Weights of a small GPT-style language model, trained from scratch on English Wikipedia: width 768.
MLP neurons of a small language model. Each row is named by its layer, matrix (up: input weights; down: output weights) and neuron, and shows model dimensions 480-607. Each number is 128 + 32 x the weight over its row's rms, rounded and kept within 0 to 255.
After each neuron's rows, "raises" lists the tokens whose logits its output raises most directly, leaving later layers aside.

L5.up2879 [129 134  69 143 163  63 117 169 151  90 177  28 153 149  99 108 155 141 118 118 175 122  99 203 113 123 128 100  85 149 145 146 131  75 117 145  79 105  92 152 175 117  94 108 129 132 190 200  94 139 105 113  99  99 156 150  96 128  61 118 100 112 103 161 167 100 126 130 134 131 104 137 110  74 128 148  67 185 127  80 152 157 117  96 134  70 148 185 132 156 125 149 114 121 106 158  88  90 139  93 114 123 145  81 104 136 205 129 129 129 117 198 139 132 132 166 174 113 119 115 137 135 116 163 128 132 141 122]
L5.down2879 [112 171 128  73 113 108 100 142 184  86 160 122 156 143 128 102 151 168 113 107 101  95 176  87 132 122 109 107 130  95  74 156 126  86  58 154  96 141 124 172 133 129 103 100 154 177  76 166 204 123  94 180  79 119  98 131 162 129 157 188 130  95  96 131  84 116 114 142 110  88 162 101  77 198 124 157 153  93 101 107 130 111 217 121 101 166 104 119 163 160 145 129  78  80 133 146 148 134 153 142 145 168 174 104 173 137 144 149  92 106 139 123 156 161 151 143 135 103  91  85 119 160  90 131  89 106 161 128]
raises: "\"", "\")", " \"The", "\"),", " \"C"

L5.up833 [102 139 141  57 123 132 140 167 157 128 103  96 143 224  72 131 153 135 120  57 157  96 133 134 120  57 133  82 148 128 172 139 136 135  72 100 135 129 113 133 138 106 154  63 129  91 137 171 111 119 146 126  94 144 143  87  83  72 120 136 110 141 135 140 158 114 115 155 117  77 124  82 100 135 105 139 135 157 169 101 151 164 114  97 122 184 142 144 141  81  16 120  97  91  46  98 140 127 118 149 141 124  98 150 142 165 144 122 183 109 127 124 123 143 118 109 117  96 180 172 193 166 135 141 134  80 124  86]
L5.down833 [ 89 140  88  84 123  88 203 166 150 156 136 123 127 133 127  67 127 105 156 158 104  58 133  74 119 115 158 127 161 143 118 137  41 124 131 114 126 132 104 118 148  82 155 147 120 141 128 115  87 107 127 135 173 137  88 105 136 137 105  84 150 131 143 144 135 143 125 168 190 159 115 161 107 153 162 144 188 191 142 186 120 165 136  85 143 136  79 118 183  74 109 133 147  81 115 122 118 150 129 128 132  73  82 185 173 160 170 145 206 172 150 132 106 101 171 119 129 104 125 120 147 150 105 119  88  64 151  86]
raises: ") |", ")\" |", "\" |", ") | ", ") |  |"

L5.up2368 [ 86 136 107 126 143  87 144 158  95 173  93  96  89 104 130 184 100 121 104 146 170 103 118 129 108 138  72 130 152 133 157  88 163 176 159 116 133 120 141 107 186 136 108 136 113 153 117 129 157 135 116 133 130  85 118 111  99 116  91  93 119 112 132 115 111 124 103 132 127 129 127  86  88 158 151  91  65 130 147 100  99 138 151  80 116  70  91 101 105 154 101 166 105 151 141 183 145  79 165 110  94 125 156 142 120  67 147 159 115 117 109 173  93  86 153 112 106 100 161 172 134  52 129  68  98 148 102 146]
L5.down2368 [ 89 138 108 135 163  92 154 142 123 110 172 161 109 151 125 124  48 140 136  90 131 102 112 129 185 115 119 150 138 114 149 166  86 116 133 105 132  77 104 143 149  69 145 129  85 109 142 129  96  91 127 145 170  81 176 138 133 156 143 169 178 104 138 121  79 101 127 138  92 102 148 132 159 179  95 102 101 120 103 155 106 145 133 176 100 111 183 156 117 139 144  78  79 154 180  86  91 134  96 166 144 166 140 124 154 133 110 169 144 106 117  97 107 134 151 121 118  70  80 198 124  84  95 111 122  83 111 143]
raises: " that", " that the", " \"S", " that we", " \"B"

L5.up2104 [102  99  87  80  95 109 110 135 122  63 111  76  58  79 160 153 114  62 108 104 111 105 170  35 121  90 116 116 121 137 112 139 133 133 116  61 120 148 111 122 146 128  96 130 129 105 119 119 123 149 129 116 174 120 160  76 109 131 115 164 149 134 102 161 118 136 178 131 121 112 129 131 113 193 117 101 109 216 187  83  89 145 112  88 103  85 140 140 147 131 133 137 133 140  79  96  36 113 162 157 152 118  82 162 168 127 128 109 124 138 133 128 145 179 156 109 172 123 129 132 139 107 164  85 195 138 107 113]
L5.down2104 [ 67 112 119 121 154 110 136  84 163 167 130 149  83 132 136 161 169 155 136 146  68 169  94 120 168 198 144 111 158 137 142 102 147 101  68 136 104 126 110 111 117 131  66  71 136 158 131 129 152  85 127 154 134 138  63 128 152  79 116  90 122 184 101 141  99 131 165 109 141  72  89 136 138  89 138 104 107 176  75 175 177  81 113 155 134  90 116 134 119 148  88 176 130 137  87 127 109 141  54  72 154  96 110 115 151  90 122 152 105 125 189  96 117  93 169  93 174 112  84 158 149 163 109  68 134 165  68 118]
raises: "il", " table", "al", "b", "em"

L5.up2160 [106 113 142  98 172 121 122 105  96 140 104 152 126 156 137 121 127 100 117 144  73  96 135 117 172  65  86  96  90  86 127 146 140 123  71  97 119 149 146 137 119 158  84 186 147 198 154  79  99 141 128 123 177 168 121 132 111 105 158 149 167 148 165 156 105  88 183 110 160 139 160  82 119 170 172 164 166  83 152 139  91 148 101 121 133 133 138 136 136 184 157 102 120 144 193 130 143  93 126 109 103  98 119 122 150  74 169 166 117 133 125 134 109 155 116 164 111 133 135 151 152 161 141 123 121 145 135 134]
L5.down2160 [129 187 142  83  94 110  97 167  65 124 127 146  91 133 197 141 174 158 120 137 110 185 106  82 112  81 173 153 152 138 112 118 138 151 155  99 132 143 121 209 106 182  73 115 176 204 151 102 117 149  73 114  95  86 173 131 146 147 129 146 126 106 122 130  87 140 208  95 102 146 146 146  83 173 105 101 146 100 167 145 116 118 174 105 161 151 123  90 191 157 113 115 144 126  79 134 141 139 133 103  69 131 133 115 138 119 125 174 109  88 102 105 177 121 114 131 104 133 150 108 136 194 148 152 102 114  95 101]
raises: "rug", "ience", "ulate", "iber", "away"

L5.up682 [154  80 141 127 112 192 128 151  78 136 149  71 142 206  93 141 180 128 112  98 212 115  96 150 113  67  89  41 136 144 183 152 151 121  87 100 148 112 137 136 150 173 106  99 118 102 117 162 160  92  99 128 182 123 171 134 118 122 138  87 120 140 146 154  98 142 173 136 126 132 104 144  56  67 106 136  81  86 125 131 118 100 135 105 103 143 151 117 133 169 153  56 132  75 141 154 138 132  86 155 121 122 133 104 122  75 133 113 115 139 184 101 117 157  73 134  51 131 113 162 142  94 115 127 154  69 127  95]
L5.down682 [155 111 126 152 214 198 154 131 122 100 123 145 155 164 100 160 160 112  63 138 128 127 107 107  97 146 134 136 114 113 141 152 133 155 181 117 149 137 110  91 128 110  82 120 120 133 109 125 178 156 106 103 209  68 135 113 131 111  74 114 110 113 101 123  82  95 141 123 102  85  96  78 141 109 149 146  69 112 173 161 116 146 106 158 200 147 131 125 146 117 132 104 163 131 168 191 133 163  85 187 130  76 125 217 153  99 105 200  77 152 136 117 129  94 137 104 146  78 128  73 151 149 121 153 159 109 149 118]
raises: " on April ", " on March ", " on November ", " on September ", " on "

L5.up1790 [104 125 114 128 146 106 125 147 146 112 146 115 104 124 135  82 174 129 128 110 129  62 175 174  73 127  84 119 157 123  48 166 114 102 123 112 140 128 209 137 102 149 137 147 112 114  96 163  73 159 162  82 175 203 182 158  33 142  79 114 116 162 107 144 100 112 114 131 154  80 147  93  80 152 111 173 169 133 141 108 161 168 112 137  88 141 111  74 106 127 101 110 144 111 169 110 117  48 114  70 109 120  86  91 109  81 118 149 145 118 126 120  87 152 146 134  71 195 112 112 128  89 193 119 146 127 125 125]
L5.down1790 [ 56 173 153 142 132 104 154  87  58 185 131 121 139 156 129 167 170 184 142 171 154  89 196 136 115  73 163 153  74 114 164 157 142 137 133 124 126 117 131  79 158 126  93  70 163 149  87 153 105 123 126 110  99 110 177 118 134 174  86 179  97  79 121 149 191 133 187 124 177  98 138  95 112 122  51 151 122 108 126 132 127 178 112 177 137 164 169 138 132 171  89 166 127 202  84 129  77 131  98 172  52 125 183 113 203  98 124 121 164  78 129 171 125 147 119 158 146 133  82  97 140 156 115 140 164 134 161 117]
raises: "itions", "ities", "ence", "iences", "ity"

L5.up1239 [148 103 118 143 169 137 126  93 163  34 142 152  99 191 141 133 131 139 116 117 140  54  70 111 103 121 150  81 111 113 131 172 178  86  58 103 139 162  92 135 209 131 166 119  88 103 178 131 209 104  82 130 123 121  93 185 163 132 114  89  52 105  98  96 163 118 138 167  61  83 123 147 138 165 136 123 134 154 186 104 117 158 161 145 150 115 167 193 143 154 216 142 101 158 168 143 149 124 172 117 144 148 137 135 157 119 122 148 196  97 139 136 132  93 132 150 116 182 160 134 165 147 113 204 184 140 114 140]
L5.down1239 [125 129 125 165 145 141 160 101 157  43 143  62 115 187  74 133 178 127 116 118  94 180  54 143  97 157 109 114 145 125 150 129 119 126  74  83 145 154 141 177  70 177  88  93 112 140  90 132 137 115 178 131 186 187 165 128 137 153 133 123  76 120  87 120 112  40  90  90 138 121  94 132 150 113 152 201 225  78 166  84 110 130 148 174 180  73 152 130 162 162 160 195  80 106 176 163 166 146 115 126  97 125 126 144 123 106 131 147 109 112 193 140 177 182 135 140 158 219 108 138  66 145 171 170 174 112 130 141]
raises: ",", " | ", " around", " | +", ":"

L5.up2891 [172 114 153 100 105 115 125 143 120 130 139 102 105 147 137  97 148  97 105  91 130 120 119 110 184  42  72 102 115 144  58  91 117 156 162 138  79 185 179 152 110 105 111  93  64  98 133  90 114 193 117 126 138 120 120 133 125  79 134 128 140 152 146 147 149  85 143 167  90 123 186  82 108 187 132 140 133 150 119  69 148 158 169  99 147  69 228 183 153 137 129  93 108 145 132 170 107 121 157 146 156  39 124 119  93  95 170  92  98 122 131 107 181 110 141 116 125  76 151  90  62 164 128 119 201  99 178 108]
L5.down2891 [138 122  80 128 119  81 110 221 143 125  96 110 137 150 112 144 102 138 103  74 149 138 137 113  99 144 198 100 110  85 167 141 108 104  82 130 175  91 102 142 173 206 146 126 156  92  92 167 115 150 134 148  93 120 158 130 113 153 142 114 167 137 107 110 139 107  96 117 120 105 121 137  82 114 143  41 149  84  89 121 137  91 137 130 110  90 139 156  80 171 105 127 119 129  78 112 141 134  85  80  74 163 148  85 132 195  78 121 154 130 141 153  94 160 138 141 132 119 108 126 160  78 122 142 111 164  94 115]
raises: "a's", "i's", "en's", "ard's", "e's"

L5.up359 [ 99  56  73 104 125 132 127  98 108 160 193 115  90 166  89 228  90 131 173  86  81 192  91 100  84  81 105 137 162  91  49 125 160  92 101 136 103 134 117 117 152 120 160 124 123  98 121  74 124 142 135 116 162 124 192 110 123  89 131 114 127 137 107 147 163 116 169 197 105 170 117  91  69 154 152 118 180 126 155 138 115 121 169 114 137 117 103  78 130 140  21 149 107  96  99 154 154 119 106 136  81  95 103 129 149  76 133 124 147 138  96 109  97 102 130 159 128 156 221 142 152  92 165 135 138 200 141 155]
L5.down359 [133 184 180 146 163 123 154 153 159 138 171 114 204 150  87 140  96 119  83  89 143 133  75 129 107 105 146 168 107 131 124  73 153  81 118 134 141 166  97 155  80 153 171 121  83 165 180 117 134  89 115 132  89 108 108 145 133 134 114 106 135  99 145 129 123 141 117 172 122 177 117 129 137 107 202 140 153 162 123 148  73 200  89 136 174 139 144 149 157 159 101 119 128 117 145  85 143 175  98 147  87 183 127 144 142  67 129 114  88 139 106 168 127  70  75 133 125 131 181 122 115 120 104 183 128 141 108 114]
raises: " than", " than the", "way", "ley,", "ly"

L5.up110 [167 125  95  71 122 135 146 108 136 131  86 115  92 142  88 153 184 125 125 116  89 111 129 211 144 102 141 193 115  89 137 127 175 129 122 118 142 119  92 171 133 131 143 137 108  93 133 141 144 151 132 133 128  60 139 101  50 133 128 107 136 142  93 153  96 130 168 105 120 137 140  74  89 179 170 151 110 178 128 121 105 130 135  83 104 149 103 180 163 102 144 122 159  86 136 132 113 117 127 124 119 125  83 130  72 126 173 121 126  83 135 231  91 117 148 143 188  94 136 181 173  38 147 101 140 155 201 130]
L5.down110 [126 101 156 108 131  89 158 138 105 133 146 138 135 179 180 186 193 141 162  86 100 121 146 112 140 109 140 148 165 168 176 138 153 118 133 148  71 149 135 129  91 154 232 143 104 115 125  88  69 156 164 154 128 119  91 168  99 120 119  70 118 151 172 103 106 139 128 196 128 168 127 112 175 114 143 119  90 163 170 119 128 149 143 129 161 159 136 124 101  67 138 138 144 144 161 142 107 148 184 191 166 108 125 171 141  98 115  92  96  96 136 139 103 135  24  86 117  84 139 150 133 113 100 128 137  96  94 143]
raises: " do not", " are not", " include", " does not", " are "

L5.up2743 [ 69 162 169  61 210 115 121 118 141 130 132 144 155 156 135  87 217 128 184 146 159  97 109 163 107 121 133 168  98 133 186 155 129 132  75  91 139 175 153 128 176 127 116 149 133 110 115 157 182 134 137 102 136 182 157 106 134 159 137 130 192 157 145 113 135  97 169 160  98 142 178  80 179 139 145 126 154 122 128 133 101 120  74 159  94 148 144 150 118 141 134 107 105 178 144 155  64 138 175 126 118  95 112 162  75 137 108  28 147  90  76 128 101 140 168 149 134 106 100 137 117 104 103 156 137 162 145  80]
L5.down2743 [168 134 108 170 118  82 107 126 114 153 134 103 143  97 132 130 164 119 156 180  83 155  93  95 106  92 147  68 104 192 146 103 118 131 147 108 136 210 123  63 158 142 138 142 186 133 166  89  82 160 140 104 175 153 113  93 105 197 137 148  88 151 123 127 119 128 170 229 129 122 178  89 107 143 144 178 151 131  97 115 108 111  89 149 169 139 156 100 106  63 170 146 133 103 214 135 154 128 137 171 146  90  83 120 131  97 158 138 113 145 137 110 182 136 160 102 188  86  50 139 147 147 150 117 119 139 146 140]
raises: "and", "ri", "her", "atic", "or"

L5.up1313 [124  86 137 105 116 157  81 114 111 141 133  34 107 140 104 122 129  87 112 136 142 131 155 124 158 167 183  82 135 130  95 112 132  85  22 173 103 193 121 137 139 134 200 104 108 108 140 149 124 170 140 144  96  89 152 110 134 147  83 116 189 124 133  84 144 102 115 195  73 150 161 136 118 143 166 100 125 127 185 107 128 156 130 124 145 102 138 143 174 128 139 118 120 124 107 167 117 108  91  97 174 132 113 102 135  10 179 148 145 122 148 118  87 120 140 111 117 102 164 160  86  85 112 150 137 131 104  87]
L5.down1313 [108 124 170 144 118 137 208  78 140 177 161 156 151 122 147 155 154 145 122 113  95 150 146  95 134 104 166 101 112 122 159 185  90 141 106 126 141 142 127 104 200 124 135 134  79 131 116 125 134 139 157 123 180 128 180 143 143 152 163 103 101 108 157 131  65 128 143 145 217 167 167  98 132  89 144  87  96 135  90  82 137 140 141 168 134 114 212 172 171 175 157 122 121 100 131  86 114 125 153 138 132 186 163 145 119 153 123 135 156 123  96  82 132 189 105 104  99 149  89 205  80 120 149  79 113 112 171  80]
raises: "or,", "| By", "ors,", "el,", "th | "

L5.up1145 [143 120 146 149 136 100 137  96  68 127 127 135 116 115 175 134 144  89  72 152 176 107  79 128 122 118 119 119 103 118  91 138  94 154  51 118 138  87  83 110 147  41  91 169 155 150 123 155 110  92  56 197 173  91 157 101 128 105 138 208 122  43 144  85 118 105 117 110  71 141 143 161  70 110 140  97 101  95 129 156 126 170  68 115 118  80 157 135 125 143 131 154 109  90 153 125 138 153  47 150 173 132 133 148  97 106 104 184 104  81 161 173  88 136 167  74 145 111 126 133 102 114 116 156 186 128 117  82]
L5.down1145 [105 121  59 143 123 145 126 210 166 158 103 130 117 166  87 156 125 149 175 144  50 116 174 125 167 163 125 123 138 131 166 112 100  92 157 133  93 177 140 164 130 174 158 104  96 115 189 108 147 197 192  61 123 155  57 133 101 157 133  64 143 134 123 147 139 146 124  86 193 117 131  82 130 168 111 158 159 124 138 110 126 120 158 124 138 110  89 116 162  92  92  95 134 150 129 129 134 143 159 128 147 152 128 126 151 146 176  85 125 159 101 102 144  97  76 197  93 146 118 104 180 119 125 102  49 132 121 137]
raises: "s are", "s were", "es are", " has been", " has"

L5.up1252 [204 112 164 123 162 144 100  99  48 156 123 109 159 136 122 145 154 121 112  99 130 187 158 118 119 220 112 135 121 108 217 145 150  86 120 146 139 145 144 145  75  95  35 177 127 122 112 155 125 124 165 146 201  63 112 165 161 118 137 106 115  97 109 156 153 144 105 118  75 120 166 118 121 145 140 114 143 143 150 138 122 121 131 124 155 150 184 126 169  69 114 107 120 131 106 149 108 124 199 145 166  75 123 157 110 108 159 113 152 100 143 125 116 122  37 102 113  70 105  84 141 139  99 124 176 174 109  60]
L5.down1252 [104 121 160 117 134  88 142  95 137 129 127 148  90 108 179 137 104 148 163 142  86 142 135 181 178 154 168 185 111 127  86  79 131 150 117 135 163 173  99 102 112 113 135  71 128 103 112 103 115 122 119 187 140 178 115  69 140 163 183 168 102 158 157 137 199 110  98 133 144 194 145 100 151 137 106 129 154  69 156 136 112 158 166 116 114 153  65 139  50 199 107 132 106 149 139 107 134 114 131 104 233 110  61 170 161 129 169  90 112  82 129 105 135 165  86  71 135 133 108 134 104 131 151 137 106  95  84  98]
raises: "ack", "ony", "o.", "o ", "ens"

L5.up2529 [123 143  82  60 170  77 132  95 112 113 129 145 140  69 116 108 105 118  91 118 154  87 147 244 119 113 152 122  72 153 210 117 111 123 107  89 146 150 107 114 144 133 115 126 124 137  63 159 161 168  78  90 127 163 146  63 107 196 144 135 141 183 118 166 102  90  46 118  86 167 191 102 163  89 139 153 128 172 140  87  70 101 152 122 115 106 140 105 157 119 161  99  78  97 115 114  94  85  96  79 144 103 107 120 101 109 144 142 172  98 145 143 106 167 101 125 134 146 148 111 128 115 146 139 160 135 111 152]
L5.down2529 [ 84 134 126 136 152 119 132  83 137  98 177 143  93  90 110 109 101 121 177 176 133  93 107 150 145 188 156  97 136 129  87 121 147  76 135 170 105 146 145 131 122 158 148 102 103 128 137 103 103 147 133  98 131 113 151 122 141 119 124 106 169  91 122 123 109  90  60 127 129 141 138 110 144 122 119  72 107 146 179 206 130  99 163 102 115 142 134 113 106  91 161 149 162 132 120 164 118  73 147  88 101  95 149 145  75 122 128 147 148 145 132 197 104 110 132 143 158 116  69 142  67  73 107 150 181 168 127 197]
raises: " \"N", "| \"A", " \"O", " \"C", "| \"M"